From a checkpoint of a small transformer trained on Wikipedia.
Size: width 192, 6 heads of 32, MLP 512 GeGLU, vocabulary 1508, 6.5M parameters.
Architecture: rotary positions, no biases in attention or MLP.
Training: a variant of Adam for these matrices, 243M tokens, 3223 steps.
MLP neurons of a small language model. Each row is named by its layer, matrix (down: output weights) and neuron, and shows model dimensions 32-127. Each number is 200 + 20 x the weight over its row's rms, rounded and kept within 0 to 999. A neuron's up and down rows have the sign that makes its largest values positive.
After each neuron's rows, "fires before" lists the tokens most often just after its 100 highest values on Wikipedia text that the model never trained on.

L7.down115,184,199,217,217,210,213,207,212,207,212,179,201,204,198,202,198,216,172,208,214,199,183,228,227,221,194,211,201,187,211,187,202,232,219,165,182,161,215,194,203,198,230,176,216,203,223,205,214,180,208,226,212,194,213,234,174,175,219,178,211,213,217,226,202,209,183,219,187,210,236,227,203,197,212,190,177,188,190,204,185,172,189,206,228,209,195,232,202,227,191,226,207,191,216,192,240
fires before: "st", "wn", "pp", "at", "ck", "m"

L6.down311,208,177,222,202,174,224,198,251,177,166,191,195,184,207,182,222,230,179,186,182,220,193,189,240,217,198,204,207,164,239,200,186,167,196,191,167,217,201,182,212,186,187,187,189,171,232,198,180,196,214,183,204,204,212,184,196,214,192,196,219,204,222,206,180,222,192,199,191,179,195,193,189,185,218,164,228,178,157,191,209,158,197,230,204,183,188,233,222,205,201,215,188,209,190,197,210
fires before: "8", "7", "6", "9", "5", "4"

L11.down303,195,231,200,215,213,254,212,218,200,232,189,179,200,196,219,190,239,248,175,236,194,218,169,197,195,189,230,187,212,178,203,217,217,196,192,189,195,191,219,183,202,192,232,164,180,211,217,188,239,209,168,188,216,217,161,201,231,165,213,208,187,180,200,188,176,208,200,214,208,206,196,183,186,202,193,234,180,190,188,229,194,184,226,210,199,208,196,175,211,202,232,199,207,210,171,228
fires before: "ed", "ent", "ing", "es"

L3.down290,223,178,191,198,233,217,214,204,214,192,197,211,197,182,195,200,199,180,214,176,195,157,154,207,211,185,173,218,191,172,202,231,197,225,219,198,196,179,177,182,213,215,198,213,209,186,238,179,183,181,194,182,230,197,168,195,228,239,232,187,177,179,201,184,212,204,194,198,200,191,179,178,211,230,198,208,172,241,195,196,170,207,165,199,200,214,190,169,201,195,226,196,180,192,241,218
fires before: "\n", " ", " B", " S", " F"

L11.down193,175,190,189,189,224,187,245,183,183,214,197,176,199,175,218,201,201,240,205,209,240,159,193,195,215,168,224,213,176,199,214,220,177,163,208,188,197,164,193,194,214,188,220,196,180,203,203,170,202,182,172,199,174,188,205,212,181,175,177,220,191,200,210,205,208,175,215,195,184,224,175,212,203,216,211,229,183,196,210,203,231,206,210,198,203,222,174,198,236,162,227,190,178,213,182,218
fires before: "ing", "ed", "ent", "s", "ation", "ence"

L9.down400,192,225,215,187,169,195,181,218,217,234,178,157,191,180,221,198,199,197,230,239,172,247,208,222,203,210,193,219,215,230,176,190,189,161,193,182,173,186,199,216,184,183,204,232,177,214,195,181,181,176,193,200,193,234,184,209,193,179,201,175,195,279,200,178,212,239,186,185,214,163,170,220,213,213,216,190,194,196,184,223,225,208,201,215,239,225,195,150,205,186,194,223,180,201,179,185
fires before: "9", "7", "8", ",", "5", ";"

L11.down417,179,168,163,158,226,182,307,181,213,188,188,213,195,185,189,207,182,207,233,168,187,182,139,188,196,191,224,197,229,219,221,204,179,205,206,200,207,163,181,206,234,169,205,188,211,175,186,202,190,205,211,200,197,191,195,182,198,194,187,192,218,192,220,179,214,202,241,208,192,190,163,202,218,201,192,222,197,218,197,162,174,225,178,201,162,203,213,227,178,217,184,208,229,185,191,180
fires before: " 4", " 3", " 5", " 6", " 2"

L10.down247,163,235,176,180,207,188,142,191,191,217,208,223,196,222,214,213,225,170,196,222,214,190,197,207,204,172,214,214,173,208,209,163,203,214,205,189,209,199,199,209,206,212,211,241,222,196,204,197,202,204,209,200,228,224,224,202,171,218,177,212,221,194,263,175,157,198,188,184,177,211,162,205,218,194,173,179,190,197,174,216,215,214,197,178,191,185,147,158,203,203,193,208,214,234,191,182
fires before: "4", "7", "6", "5", "8", "3"

L9.down329,211,198,174,193,161,209,233,208,170,214,185,212,236,210,209,217,201,208,238,167,194,198,200,199,198,216,220,206,224,163,233,217,169,222,191,170,227,185,185,212,177,229,196,217,224,189,200,191,195,219,186,203,195,213,215,171,241,222,199,193,203,218,214,169,199,178,195,205,199,182,170,198,184,196,166,223,189,174,200,187,209,181,185,196,186,205,218,197,192,181,181,190,200,194,215,212
fires before: " 0", " 1", " 2", " 4"

L6.down402,172,202,221,235,202,219,165,189,225,192,144,211,198,198,170,222,222,214,197,198,189,202,187,218,198,210,161,181,201,183,229,202,194,188,184,191,219,209,189,210,185,194,216,227,186,166,212,195,255,205,220,239,213,198,209,185,207,224,173,182,218,205,249,187,209,241,199,197,174,194,178,209,206,189,202,194,174,203,199,222,200,214,214,171,198,186,208,160,203,170,215,208,196,199,136,196
fires before: "3", "6", "4", "8", "9", "5"

L10.down216,201,198,168,170,230,228,192,178,197,231,164,220,187,198,176,169,205,192,189,217,223,185,218,203,192,211,184,204,215,184,199,166,207,203,210,192,185,193,235,192,189,201,200,192,190,193,201,197,199,169,200,185,193,207,186,195,225,202,205,220,209,176,206,187,151,218,229,231,164,218,232,222,216,176,166,204,199,208,216,170,192,181,228,210,232,201,184,188,177,216,214,195,193,214,188,218
fires before: "s", "es", "ing", "ed"

L7.down421,220,210,198,166,176,193,244,206,180,215,162,209,221,206,185,218,218,209,194,176,228,171,167,187,216,206,200,223,162,201,196,203,198,225,174,222,193,213,214,213,186,197,192,184,179,246,220,188,184,178,187,157,216,216,213,174,193,217,178,191,188,205,228,138,227,197,180,196,230,210,214,214,195,180,185,188,199,188,190,204,189,207,218,195,202,239,213,167,200,203,210,183,210,207,196,227
fires before: "201", "7", "8", "202", "20", "9"

L3.down116,212,195,220,192,249,226,199,224,216,235,200,200,194,215,182,194,196,212,214,175,202,207,167,195,216,187,164,217,188,164,203,223,221,231,232,206,183,190,177,173,212,206,189,216,211,201,219,177,185,206,186,176,221,214,183,208,202,254,249,209,175,192,208,189,222,204,195,202,199,171,163,181,222,222,186,224,182,243,207,212,181,207,199,211,188,205,206,187,173,201,207,193,215,198,217,212
fires before: "\n", " ", " H"